Part of a small language model's weights.
Training: a variant of Muon for these matrices, 9631 steps.
MLP neurons of a small language model. Each row is named by its layer, matrix (down: output weights) and neuron, and shows model dimensions 0-95. Each number is 128 + 32 x the weight over its row's rms, rounded and kept within 0 to 255. Numbers have three digits each.
After each neuron's rows, "fires before" lists the tokens most often just after its 100 highest values on Wikipedia text that the model never trained on. A number after a token or word is its count.

L12.down591:159131202095127118126064155117144127175162105090100156087113130149108133140118120111114065125190108109152121135136146069121149138191076111170147138215092132109175156144126086168106104125151146127137061138106107149112113117157136112126099165135075150118128143129179171099151188154142077105
fires before: "ction" 17, "ge" 16, "ct" 13, "ce" 12, "ced" 8, "se" 5

L16.down741:136061123118168084138171139134097104146101157096134102188114133156128125109088095134143116173117179176131178124120055087152125133100169141156135155140101109096109145143125120140134122143083148148155091071166091166155118100102171105161114129114113079142178088114116168125173159107148149165
fires before: "e" 25, "ine" 10, "al" 5, "en" 5, "i" 4, "gr" 4

L2.down321:158113136160111097145115129101159115187083162207103136119147047137119177097113105134130151121135073152120142093131183085145078171181089058107086099145102111203150183059152137117166116112110075128133137180025113125129136070140081133089108129133170140111166126120134115124129091107119164122
fires before: " the" 28, "fer" 11, " a" 7, " World" 5, " his" 5, "ference" 4

L3.down144:132122130136131110129124100050105083099112157110140129168105109139133182117181097129163155090095163125178126123112179172128117115135154087099158075156151137102122151129127104058128138157107111077144153073124123121143150109200105108092117116128115188097116136146091108097086134175153065134
fires before: " " 30, "er" 16, "ral" 12, "re" 5, " in" 4

L16.down532:086131147109144139131126133112137125130101114150147108128137121128179111184097129098053149129126148103104142132118125117090136105105129110077105142184166172120186113122158101092143085112124064139109128190125087099061114167157230037126167085185113151083167174112095121119105124121161145106
fires before: "9" 41, "8" 31, "7" 14, "6" 4

L8.down109:127142169107103085153122127087128073078166136121151086137096073173134154158152090109079137140096086096154101121148092134145131132172128129116158119159113119138191104156091121141165094136174135123110172144130150142091137135141097099126132163114121102112074140138168214144151160132088082116
fires before: "ces" 13, "ce" 12, " to" 9, "c" 8, "ch" 7, "ge" 7

L2.down230:120171154146129158083183152138135147174139059085133085135151119130142125080110182120073149140139078100151139093131128113128101113157147111087133126122140100137156137091083125092142129079130127201105150099169113099153080140181141135102158088119114062098142144151149104081127102101087126140
fires before: "ound" 19, "ch" 14, "ts" 13, "my" 8, "ran" 8, "g" 7

L18.down280:101132123093131145138129103183144123130097153140152122118142181154079111112123121148167099131139056118115208137072110101125139097084103201041157171135166129127114105060137131194071102113136176191104124175083156146100122127162126132097137156105111111080099112166081182137196201096180149115
fires before: "5" 19, "7" 18, "6" 18, "8" 17, "9" 7

L2.down547:065129099098153123142099114093146101159109111137144134109223173130087180109134155050081160173097124155166167156170152118108127040142083131119089136111105110114178139118135132158163141102059172117093119093073130133156142101122102203144156128153074139148193176141115082093077092132100106108
fires before: "ge" 16, "-" 11, "g" 9, "m" 7, "ation" 6, "le" 6

L18.down498:107150109110118185104056128122105100125165091110172100111162166132179208095124141093098199083114165140085173100107149149136142166105130094092139150094090110094096170117144110083097096117178116122099151192174110142135119180120111100159142114141132133096158129111135115043090127093111130107
fires before: "9" 38, " |" 13, "ire" 12, " h" 4, "." 4

L3.down11:113094110111150120108140117111118167142160094158096155142115058117033123145105160181164136112096105180107131067125067163146149068103146116171125131123115092154136135103118171185123147144135118141103122131128112179205112129112094177102125134075097137128110106170117109122147098096141107103
fires before: "," 17, " is" 12, " to" 11, "ot" 9, " are" 6

L10.down764:122112116159138127103082175147157089119100162105130125082100169116169136149091054120107135085124107044089111139124059081173190080159127171071132153074128056134114152099147152205106123137135131118159090169137114119121146117105169049156139131130137118108094102118152126159111126151156040115
fires before: " the" 27, " a" 9, ":" 7, " its" 5, " his" 4

L15.down325:163159097140161154119133115135105085152122151091108166089123071117111079148069105137141159174099134145063150117134167092115105135096117158140171152187092154110101155141126118106117170085140106127140115079182080106177113147148126110075084111106152133098144143082104126139087077116128133098
fires before: "|" 83, " |\n" 8, " " 4

L10.down446:162135143107100140072173187115118129067111099187115161140132148143120114161193134098096100121087108119116154138107127090189189155126135125121143145129127121127135091072222164104177144095041069125121175124166124153082064111119101105086119124144142146113157106167114116119069108126145162169
fires before: " the" 27, " " 7, "ge" 7, "o" 6, "g" 6, "/" 4

L3.down723:135139171155115087180154102113142138160139089149175162142109109153124138074132154134144102036119126095169072115150166181124136113062116121161092083093152135108073149145159166104101136141116155103142124141155118187046145137111120163149151121133121094103111163124133150093148116177103093162
fires before: "ral" 19, "er" 18, " " 11, "re" 7, " of" 6, " |" 5

L10.down418:176088141107135157174094118121150146123117145076102121077106091131173076120106116102088131180088077097149112118145099179088186126135124108123190131136141136106112103125134128145144116117099137209101123146201115089136104136190167064179095149126165168123141126149109151185134226167124061161
fires before: " a" 30, ":" 11, " an" 8, "\n" 6, "==\n" 6, " |" 6

L13.down197:126101092116083145175141076128078054135157122083096125103116138127133152125100155161080130141114108097108182160081115088052095117132119150119093161178134148124149125101079190144134112140078136107142093074099162142180092144202118102105146137073152181169175141069120128123135123118127134121
fires before: " " 24, " |" 15, "s" 6, "1" 5, " th" 4, "ive" 4

L7.down314:135056142163106091145199082116126158129178155107104139131115144137174173137149142113129110117150078095103115184091192149121120094099106110110155100081142093088086156096203147118151159091102106073136117108103129227131131115080096079149113080081141164125116174109175130056097118159161112158
fires before: "c" 20, "s" 14, "at" 9, "a" 5, "em" 5, "am" 4

L7.down491:120192129145134135141136129177134076174159112093123113118143100089071118100148056076105137119125175103092107081095125116146135121091098131186074112186141154127141120121145141065125143115150114121125054099192111153172103147180095158086148093113102092172098157084122150101138151147127145121
fires before: "|" 74, "-" 18, "|---|---|---|---" 4

L18.down640:126155146113105113121108081138172156093159102075136113103076111177046129108153137137119130093158143122062099144147089100134104144187141063140159161084140086137101113118021073098153112111131172142117136123111133175097132107106105107093173124145160152094165135146161125137098174149112118103
fires before: "7" 18, "0" 15, "3" 15, "4" 15, "1" 7, "et" 5

L2.down533:180185165148153070139147129122100142123125094150168142094082147118096145132125134145160141129107165121142088121109182167110119141091101140135116007173129115065092097113162108119122144174223129065221099117169093137062134146162150149120152105092097109127125083139130144123151136146124121144
fires before: "er" 23, "ral" 19, "re" 10, "erm" 8, "p" 4, "port" 4

L16.down602:115116128096134131104164108135128106125099137118113042099093132110124138145116102114104144119118071159118113155146166170120099114086104164108125080081118130164133165097123171091026129183127174158152140158110142112095202161153143140180161124183145153159145095116127118157092126129118156057
fires before: "1" 24, "2" 13, "3" 8, "9" 7, "4" 4

L8.down193:180156125139161124172133131122112215140183074135178059147153164120159196101109091114101121085112124143109090150152070117120138158103198143141138117154158132153135114158113112125142171091098177121153190121122111117084134078146107177080128125117071140163178092143166118126112168128172149117
fires before: "1" 16, "2" 13, "it" 9, "3" 7, "8" 5, "ress" 5

L13.down192:183159106087203122146084126132124131095097126160117103163117116169141149149135111209112151120145141091139191151153123162130100113093127057139077146150086117141120127099121082121175115065089139158135104127111164118147098144150080077177115106126075135149100135102182130120177098159119097133
fires before: "ment" 38, "te" 13, "ction" 9, "ments" 5

L16.down686:148160107103119092120111127089159129171138099090116189133092117079151153110101098112149164115151121145100187074112090079219080146144133176103098132120097155113087157149106102144197136171096140139124114116132095082132182086137163145151201084146128174134202122116142127183117151151139112064
fires before: "ia" 50, "ian" 22, "ore" 7

L15.down693:102120045120089138174109174099162111142102142109152114093119146126106123126079120152103108176145110175096171131118095134190151084164094158104175128156170168190108109125080131179147152184063119129134129173108112155147146161206123100143073086135038146106084109122127181156160145168129192120
fires before: "1" 27, "2" 15, "0" 12, "3" 6, "4" 6, "9" 4

L2.down394:100182164113115155170099131153141164144116064149112166140099077124120133108109123049101147086168154102108113135132113094123135134127150126123211106139136139140160096105140175107141107171169108148127086115102119122210164141123152132106163189093117133178116052119069157108154074156093110069
fires before: "ome" 23, " to" 13, "re" 9, "ause" 8, "om" 5

L16.down281:135151127090121157011129103172107102131141148074093121146108091120180084163137074121098105152153125158163082149173141151133127159125101103151138112095103116162089086064105068141125082155130140128114109125158170180106151152132124152098131114153095101134147167072135159152096103157141132128
fires before: "ing" 17, "3" 13, "0" 11, "9" 10, "8" 9

L13.down473:111147136090130140145192097041148093112176085165159112100161143133160099159135102140095115143171152112145122126165141131142144139089077187143084152114127150097084145178095121099115109182138141083148106086122114153111142142190130106107093124150153117169108167136126100117178159126071187116
fires before: " |" 16, "ing" 13, "ial" 12, " |\n" 11, " the" 8, " of" 5

L18.down419:147150079155108142120108109164170126063149141109112128122149128132133100102120167203102068132144163074150121122075161159152156210120129101093160133114134158091106112109120102130146150127065115146094130145085109169116117128133135121153160115175069123131154187139087167105168132139101143124
fires before: "9" 37, "8" 30, "7" 13, "1" 9

L18.down605:161078106175187091172146128131165189155093144091133107112122192100077088107142080128136114086146114171085087124102155118153121124107126124090148087144181089120127154183139133107151204201139154114009096129102083140133122152148141112099164169143162141108080118050152177134127147135149096137
fires before: ";" 13, " The" 13, " He" 9, " It" 7, "\n\n" 6, " She" 5

L16.down761:148168154101103137147096107142103121112147169094155122149121141176082103130138144123105132110109144104189149147084107132084156135116104112127116142169140138104132149142170110122096210114100081073062196058178075093110145125201130117137141078166048152111162162174125113171161105172148093170
fires before: "ed" 27, "ment" 15, "er" 14, "es" 6, "s" 6, "ing" 4

L15.down190:114173082063169105160167143161073109108111139103124190126130125119054114136084126140127095134127069135194151135171126150119105123122130161085096131096161119126085117086105161081078102108107171116144192126192092147135144121096114132089117181087106176090098106131130121111153154150158167047
fires before: " " 29, "9" 27, "0" 14, "7" 4

L16.down582:105112131112185149140095111105099163122133111174141097154179070130104085188157167159145111106096102113131143142164048122117168182127119163083098083192116139103099126142143096138132137115123104075147125100144092154135142117134130094067119142104104082160170133107121065155161149119082169105
fires before: "ic" 20, "i" 12, "is" 6, "ical" 6, "y" 6

L7.down677:119158191166115124129154124142148114184117133177113126071129144119171167098136130151141097128174090092158114107140101097070131098129114145071138137148159063145122141184053139094130177123152137134122095137085144121047108106115183133108064155157164188092135143118136176120092091107174121135
fires before: "=" 37, "C" 8, "==" 7, "===" 5

L7.down638:147212164094132143117137086095164113139099146090146131165149120124155151104137139165129172149043117092135111078155137199133143200106094117165128097144059093157079107082128101148144168109092126132139115127151120146128120123134122178106148121165061129144138176122135160107154111147088099123
fires before: "9" 14, "7" 10, "8" 9, "6" 8, "0" 8, "al" 6

L7.down762:133165115132096129173092154120148079129160145101144193118149089102129110148179087150165123089065115141117140097121116110163123090077063133146201060164093129160123132135215120136109175161151118160121222085043109116165158160157124071161101104132163120131116116160172109086108173177144062178
fires before: "ced" 12, "ed" 11, "ies" 10, "ment" 7, "duced" 5, " as" 5

L16.down500:121111114177084119147103146119180110155194099151101108159136164109149198207112082177106077179169120130116128162147094082144134087134071165164131117144135124119144164120166125072134158153143064138097095107166129157153153147100151087134147154157145184090146128102095134151098096111104123145
fires before: "ed" 29, "s" 19, "es" 5, "ain" 4, "ates" 4

L15.down55:078109135122127135145112143129118146133145166134165142091091138100110169133115037098161152137163148118188140166178169135124083119105103159155090125160068170129133082132078147103092103142110144077151068115186129154131122130191143134060199107168120105133156186100174120114111104172124141088
fires before: "-" 96, "|" 4

L16.down657:151186165125117172180069199111104112134131160151174109141123134048249116148136153145101103146132128108112153101165155111148086149135138171126098130182106130127118196089126141118055131119103124114089158152158088119167093135173140160026068122155111136141087137078115146106098098125118135140
fires before: " of" 21, "man" 9, "ast" 6, "mp" 5, "qu" 5, "con" 5

L16.down651:157120115175126135066164127170104115128141133134116101090079061115124140144136116154166105101171084108138121093178127140079087199136155078122152096157066157141174102161134134140146138133089092172164139156163141047127155139079177093100168132151094099131122154122084189130126073172163136065
fires before: " " 20, "2" 16, "1" 14, "9" 10, "0" 6

L5.down239:146112122193140173111154155153102184101202089144129156094152084120124193143172135142081135093135142130086083102154117109111175029144112090176149097145128165136108126105106155113156137148154146162190096101057103111082141123131115148109135054069179117139135145132121103116116141114100126147
fires before: "2" 25, "1" 24, "ley" 4, "ic" 4

L7.down489:065178102112155105156139123136131115179148102145179154105078143118181178186081137121095130154114119110144158138126136078142147147108108061100106137152131103142084141119156108108143156140122094158126150128114159123065084161136147074149120084140073095078175157089176187070120217150101147093
fires before: "0" 43, "8" 5, "7" 4, "5" 4

L3.down374:083103135086052154112075132158117110146106117151081024158117110068117109132165120152159164142166093174136162156189111124098094159107151143126167121126162148123136122158113179171162127111153128169084069110122133090142143123111112121152108137142121105162133157105108142078081096112123141157
fires before: " |" 63, "." 10, ")\n" 6, "0" 4

L2.down312:072142175036139126139125132186172113168163144089089114164126130092145112036114129105089108104084129077139121079174142108077135123157051126125184058120124144118110135169084122114144123131121131139156137123110108172118099155228133129126076133145116080177137117137108112112151138178134069124
fires before: "ound" 14, "id" 11, "en" 9, "ad" 9, "and" 6, "ist" 6

L12.down337:134114194059107149143150127115133112174107144184142139179087139142083125128145135128147145151110133183082173109107110122170175159126094164063139056145124125079111174144146157110134148140106096128102069138152075176064126085175097100169175152069131157086113151110108106167111096095120129124
fires before: "," 27, "." 15, " |" 9, "\n" 8, ".\n\n" 8, " in" 4

L18.down645:134121111095120165147103133168144122093107082124087111160146166120181176124113123143111171091140097071136164094136115152109105132203121107133149117085139085086130099112175128086169053082107058156147125149118122141140169167168112119148129108148161142175177120051152129166127145101187090138
fires before: "ment" 15, "ction" 15, "1" 9, "cted" 9, "ct" 6, "il" 6

L3.down338:176093117160094153151122116155150146121175142091112151094162172074097089124130190161151147131117164144131138094163165136120147168135150110181117087164155128119128147119127063105147139086138108146180141066094155110108097140088111114124107073144102088203079123119141135091130148089227108154
fires before: "age" 22, "tain" 9, "s" 6, "-" 5, "ject" 4, "ly" 4

L18.down221:111141143122077117106153143098163090066187074093062154101152226117161166155055108151161147132149202113145170093115138130122081123099102165122152136121124113121076105167170113134187161096184148206078143096133130108148168149104130127068174136175112176172193134133126169148142157138116122162
fires before: "es" 30, "s" 30, "ed" 5, "ates" 4

L18.down236:153090112096155170108082183098154183165131160101122168105154085117166087132117104106143126115200135107190118111147091091152135059137114126210087149128115166134112136156109165056146087154133138114113108047192166123099163095104106107090107118165148129149073178113056140151132148201144128090
fires before: " (" 36, "\n" 19, " |" 16, " |\n" 11, "\n\n" 4

L7.down719:149137161105147150081129099169211102174082116130182119109102090121098091153158193097147139168092134096198114133149155091110138116121126047116107163143112132133115136098123073133126161127099144113084110163117108100151194143178058137091149102097129103123160171151162154139119150077110142120
fires before: "0" 49, "5" 7, "3" 5, "1" 4, " L" 4

L13.down767:140136158126131169154140079120082154157101067123145118086133130116155117153137089121119119099112088112130116144142126066088148136127119155104113145129152125144117115121170135163173117166133128094166165103065094109104112101087083121192137118189146216153066122085169099199155145145163137056
fires before: " |" 26, " |\n" 18, "her" 8, "." 6, "," 5

L18.down400:116077130104172170119125082033105118077124154097117112104110067150131137106137113111096097120102107151063120146159083130172147108140175127152162114115093188178150151114074095126106070173088110157138162057148094116159192100157125131098128129130105160134128127177132194170182105042114164200
fires before: "5" 27, "4" 13, "2" 11, "1" 10, "3" 8, "0" 6

L18.down367:135134139096102116070110155095137148109108103151083089173079120131135143160178068194151144113132164135177069110098106128159105134139158124166144185090087095099096122143157100147127080203170151122112114152089111149143139132100111127163158161144047127141151091135105121129071119111117126142
fires before: "1" 33, "0" 21, "2" 16, "4" 6, "3" 6

L10.down144:141154177102129155153118132133088108138114155149156122116153166130136073152107160129203163132159067113136150085125153144158128143115093149136150163141130114119129141143122140172158108123110125098154130186101182125147152145060079081062096147109067141123168098137092146095136181124089113037
fires before: "9" 23, "8" 14, "6" 8, "4" 7, "2" 6

L16.down234:119082119081178172103131163111104119100134059037147143121132152186117165138122149062073121124122138107125145196201129119167099170125063092130133097115176147120118195096144146090093154118169144106178112109097121167132137117177154119115114114121048102112100111131179064099140079130142083073
fires before: "0" 17, "7" 10, "5" 9, "6" 9, "2" 8, "." 7

L2.down528:081131132104148159165166100110161173095159153109125094153122143107134180035134184126119114082140116112130095090147112115111155146110089102108136130153131028141127174210096134146127125159115127115140171133095128122120171145172113139080157137130114132131163118075157137099139129132145118068
fires before: "ad" 12, "im" 11, "iv" 10, "inc" 9, "." 9, "ound" 6

L12.down410:136151157102129157113166100141137074125109108136113157134106094181125179134079187127107116109110098140143159104184134122119099158131080055127082161205092121147130145113114090072137146150080124142151094112171121132104190163053047104131179109137136149110124131145062139090085109199112119130
fires before: " " 46, "1" 12, "6" 5, "3" 5

L7.down340:106139096108099129118117167139117218120172124106186124152099161119067152130123139135116145124122168132096114127213132147115113096127048087170135157140122142064149106049120123086112138077154137119160130128112147140140130126186148178159095113145105150223149153116209099111140113171119020105
fires before: "er" 22, "te" 20, "ers" 6, "tain" 4, "ten" 4, "ly" 4

L15.down640:130118124074120121107140108148133135134087174087185166136117122145103088182118149158094216133129150128143160130165084111061129137113104134119129114134111123080044124212118121124079083165138117128064119168157140095185110194149111065127132175116180118095190062137149139093113151084150106113
fires before: "9" 41, "al" 9, "." 8, "7" 5, "it" 5

L18.down752:117056145149088183126137138128095157113106084120122200047150087170157106134198135161171148099140112082158161113156107192089106134110103115109097146077164116155156190120132152114136043110083119176155123097101065139105115144164120140141108050125108159081137139101121186107183154142107180193
fires before: " |" 22, " C" 11, "ate" 9, " " 8, "ction" 7, "cted" 4

L9.down286:202116123111135141111092150148123144154161147131102110099051124145125136116120135123098146093164126158172147122114121158153102132110122150146120101117145114173061096170064129087209114177131161063168128146195091091119152124084120105088124063154111109161164066134115098145110146150069144128
fires before: "ian" 22, "ia" 12, "ish" 6, "ic" 5, "ones" 5

L10.down442:120119142134151131173149160095096046095146132116164140187132144151147122135164144136116160108143091098198105084146166120217131142151093165138126176110130139109029206107157156112134151110088075092134126161154077108137122144142134121113109027087145123126122150127115111101134148132115130110
fires before: " |" 25, " " 14, " |\n" 12, "″N" 8, "″" 8

L9.down372:094091082140095112144164137118103197096198138089114091133105121122128126140151166121163070149128116163151143141147127121178114155203150133118149123057169139047095082123122134201116150122094174137097071076159122135156144216099113114096151101103114115130191122114062064191098130097120091122
fires before: " " 19, "c" 12, "her" 7, "r" 4, "ade" 4, "o" 4

L2.down525:087113103145133117191161138130101119126184148110096133151167083098165141121193119127135156200068077128150078169136118119218130108109101040165144054149140070098142069135176170099102118094094135089092145075192083091168095129123051147096094136171144149108129099155101163137104072157166122129
fires before: "g" 16, "ge" 16, "xt" 10, "uro" 5, "ed" 5

L13.down27:099171108098155150168114133150089098058044146121108150112106150142142101111114103128131093086147085101152185130116084132090131127156061090113106181176180167126107163129142147120140170078067151162120138115088132127118144111148111116106133116099118124168054091114131103115149135181137104132
fires before: "0" 48, "9" 35, "2" 5

L2.down170:181160149092125146132083135181105189131103114139144146140133076141100129102174146197139107193129119128153147157162109131120134111131110161111109088114160149176137122126137123095101140154147179168109136149148082078079123138132099176055095118123097138098159133134097125141073201125115097119
fires before: "ia" 20, "ones" 18, "er" 13, "iv" 11, "epend" 10, "ust" 7

L12.down338:179084170131148089162095156121179120116195117120139131131107155149108123165184140057135092140123150118116143174123111117113164131143141111159086098105176122122146122109094109097122099180141143128187098118169132091087180146124095174130109118065179157136138155150146073073098124140076160068
fires before: " " 27, "0" 12, "ick" 7, "1" 5, " United" 4

L12.down411:136138138061101085187101109124150144143139072138145186117142182127136161063178145094073118098136149105140161134119206131081099136156135122205153122150111167155120144166132135155148106149126161126089159125116102115139133103139145093109139130117083141154113129205125063141176166118129147049
fires before: "ation" 19, "t" 9, " of" 8, "al" 7, "ge" 6, "ol" 6

L5.down43:103082121090110169137128148137137093131110147103103160128050155101095145149117193193085176169157129142104118109141115154135107161191163158096142148108144176124182141134153171111148077090157089110149106180133068135110144157198131127091099114163132113117126086161100087033112072156139134095
fires before: " |" 64, "\n" 8, " |\n" 5, "a" 4, "." 4

L5.down639:163155160147159117130196164066063109099145138130139109158136141087159211095137135087114122142154156120112084212127122102126089076128142139143127065193117161076132107128081121165129123140170134102143134104086139155083179081182138115093157083124091113126131127162154138117113108161146154139
fires before: "1" 41, "2" 35

L18.down619:166125076131178149146124111091079163123140111148095146131084147134135156202080104067101169149122127132100079141145119152116081160085126103158136115106119145152078092095077162137072080086130111153200143087114157109122151189095192102121118154123131125099184140115170106114122153092095112138
fires before: "4" 20, "3" 13, "ts" 5, " II" 5, "7" 4, "5" 4

L2.down625:086125188115109149125097158184102138129071117195149104140070099147147123067135100119090163131105120067118079150180150137104163152079181107089177111189173165186144158142100182146146087131160124154105086064144118112123134168117088124085135149112139117141155131134137152089115150133131101140
fires before: "ome" 15, "-" 13, "re" 9, "ast" 8, "op" 6, "el" 5

L7.down606:110203137146141123120121146133153149189083138132117136117152134142169098146137160110166166197130108128128127090157164131137106090160161154128124125149107121139121152150125109138125201134197102134116139133114106103096134089140088094086117059127126058125124135145131118128140213113119085113
fires before: "0" 33, "5" 12, "7" 9, "9" 8

L12.down73:155104107125175118085157111128183123146156109144119125119123064103131068144110179146171097175101105126127184097172149131147119203127091147121092096115090131142137137160136160109102117088104091189124132129137101172108179080139104131063157145139145131098083144130099109115167119112077106130
fires before: " of" 27, "al" 11, " to" 8, "," 5, " and" 5

L9.down151:106104148140131146123123071110122119168139137074133158111182135086130134127132138094128132165153104107095158125095081158183142094128082223115091107103167058128049191112076142105144151123164118159141098153149154149086066139121112212140098176155194148110168136071072163104144107117209119109
fires before: "=" 36, "-" 24, "C" 8, "G" 4, "P" 4

L18.down304:133114131154102127110172134113153164141159137132116131129144085117087108172124108084151154146052150172103145144127135116126153121186140146139148114156121127216140071162083154174085149149162097141103119161151115087140115140114062152083143103167127070124107093143172121117156073153119081091
fires before: ":" 86

L3.down383:125133194091166189091215176154117135121108136164140100103171151142153146217145107101152086106187108125100122167160154118120168153125119113116087176126107193109124069117174150121173141156076097081119092131128094095127187157148116110134096134118123037169123162137148139106062100150110146085
fires before: " |" 41, "0" 5, " l" 5, " |\n" 5, "." 4

L2.down532:115146118092205117147149126136133127093163121076119134119129130145176141162091115095098171092148095128149086175145050113143128098141111078151155132154085087139130104117136117128141185107112089078067121116148122163128161113105139158080104121102138092149210143236154177127098170161132109102
fires before: "ge" 16, "g" 10, "iz" 9, "ris" 8, "id" 7

L5.down526:113067200085130125127129096136116140167113107146154157166102087142131177128149126154136108106074122187154161102136107158118080127128148114107124073147120131146137152147197107130137145146174107087118098146190098154182103157183042122129155212127116076128094116116100077114142080099107141159
fires before: " is" 29, " was" 18, " has" 7

L9.down449:174102160128121153142099157135121217136140162060192157085130143131110173106093136141111137109063191122168141154182147098102133137142140167142143128163114137116110129105141077110079137150172126087165111137123075107118103116191138103145107062158154087118137187128095091083102082148094076085
fires before: "al" 16, "ial" 16, "i" 14, "ia" 7, "ie" 7

L16.down587:136165160144118102135117193173147123178113186192157183163146153109085115159100129182098094209064109119092130160128134124104097134123067104116141189103162119093097074131145161105184085117163143145151120117095166164084136093130118062124102113111138135078087157101242130096081108135124117119
fires before: "8" 18, "earch" 15, "7" 12, "id" 5, "9" 5

L3.down308:103089102146189126161073166105061129126133177114100102132180194101137151095105155112075135087169152146134135158172120175130087161126121203143109106201141147124108167127182116137164094126171115158103107145100090115200113147110140156070086131084131108148130129129170146078099109180082081135
fires before: "very" 16, "qu" 11, "con" 9, "ast" 9, "ight" 8, "mer" 7

L16.down626:185114096075146106135168115130158143113115120180123155201158097096103170161136117173142141089131112175109049129104117090157105079091156132143118125191160167144177110093135158173046187136119151098182172140126116086112089104160168135128116145075106159147158104103158101101142077170139129149
fires before: "1" 10, "3" 9, "[" 8, "4" 8, "2" 8, "5" 7

L12.down102:111167160158143177149148099198110136096128141110180080124102089200141072122133117143085134154116146178124117134154103165142129084140133125098109123137128094159083087054140144103101136128122081136066103144186098099149134160090119125080156151149104158116074132147145118091128080113152108131
fires before: "i" 20, "a" 17, "ra" 8, "an" 6

L12.down653:156175116104136119120147055123171125156165146115128096089107116099078112190137125125172109140121087126202156112171157093148142175198085108145149155141097138084145140102155098155088150136122163115121061121154088125160170161155069140142151151154112144088146130162091164130107132104074116078
fires before: "0" 20, "1" 13, "2" 11, "8" 9, "5" 8, "9" 7

L16.down210:091129107121142148124111151115130101138143109090133125117116153113119124132149067122087144073121103145084136137150136161164106123159082145125136173131103179109138160128149092143139148122131145037092064118167103115103202131049114134101166152126066123116114127182085156071124121119089112101
fires before: "2" 54, "1" 36

L16.down194:083139146139109157202081113151121111171168162116143083156114096125096097150148114104178125111161194123131146147168136117165121130099136128082086203146149120154160092205094129139138126097130135152197115047078189094133148192154093087113147138088138090131148150094168089112116067136115119103
fires before: "-" 90

L18.down446:115117196127123152155046104136142152111150103151211145129106121101135104110125013100127133160173113132113172163097127128099137105146133167123117103120115132086121165129152112121155168132141147134140200104127128152034133084183132159158093128142171160101138133109139093120146080162121098133
fires before: "," 42, " |" 12, "4" 8, "2" 7, "0" 6

L2.down566:095138099177154105129120181118096103124173231131150143151139147129140117114118134114104118201169153122069154155110126155119068041091130155157044081137188046145168114140094116126070179173117149128149123099125051143122125125135152139117112134105111100111103140160155162122157133139166130129
fires before: "ction" 11, "e" 10, "x" 10, "as" 7, "at" 6, "al" 6

L16.down621:139067144111170119154138150114065141130207137101169082103089057186131095083172104126151155108085104122128126144131136118131149149135116085077118174105142129112131101082164157086172185162083128121168129099073173086160188170112162066177131131151142174131191114133099094136102176117107089135
fires before: " " 49, " the" 7, "all" 5

L12.down309:166117138113175096079130122182152136076106143164176136133164103118065113102137139092130136131149124075066100133166062143176140160079170164112098180138131106053103164171112088120053173126111116170196077124144169100200174199143127125187117138097137127146122136114108187095129085110158158084
fires before: "-" 42, " " 16, " −" 6, " E" 4

L8.down88:096108133154093064169124110152174135165154136175139116102070181151184144130131112093094149094094106142121136195119150128105138091150114128207082159044100145133170100140138149106075147121118146085081102063124116111145172098154101101094149091135107105082134147121131142106148182147151094080
fires before: "k" 22, "ce" 16, "as" 8, "a" 8, "c" 7, " to" 5

L18.down317:161127115154113139105180110171091169117134089101161075153099127155127116171113139144116097107105128111088145143115073196164125178121159166164109118141155140155177145127121179101118076153109107083131168142123147147125147115086198102124117103106090067102205116111164133191120108137144147123
fires before: "s" 31, "ic" 17, "ical" 8, " of" 6, "y" 5, "ist" 5

L13.down414:170172066166163089120100156179162141106163153162147119096142101153193084105119148112165060159108124078099133110144096109128141174147131123091140129141135100157186169113121056163148106134160083086081142127108166124144114194140153126137156115120151173130104137160084148157155172154044192085
fires before: "1" 26, "9" 14, "2" 11

L10.down281:134104085161145170164125060204162073091068149127114148101147117138112144091135120127107113122179123102069126179125093078158102114098155031095096132147110116178077139117111127181145189128126086111155128126126139091134167132099098164207096124062117106129141099114133141117155158096183118094
fires before: " the" 17, " a" 11, " to" 8, " from" 5, " by" 5, " up" 4

L18.down78:147125073124120198166112174120138203113098140135083118130150161119181115141164168147060133131159137118078126110126107092100157141082134121121127126187097099104139148200140097115079160119159118098120105160133128089152123115210170087174129150126131177117118092180188113105133105121109124144
fires before: "4" 28, "5" 25, "3" 21, "6" 11, "9" 5, "7" 4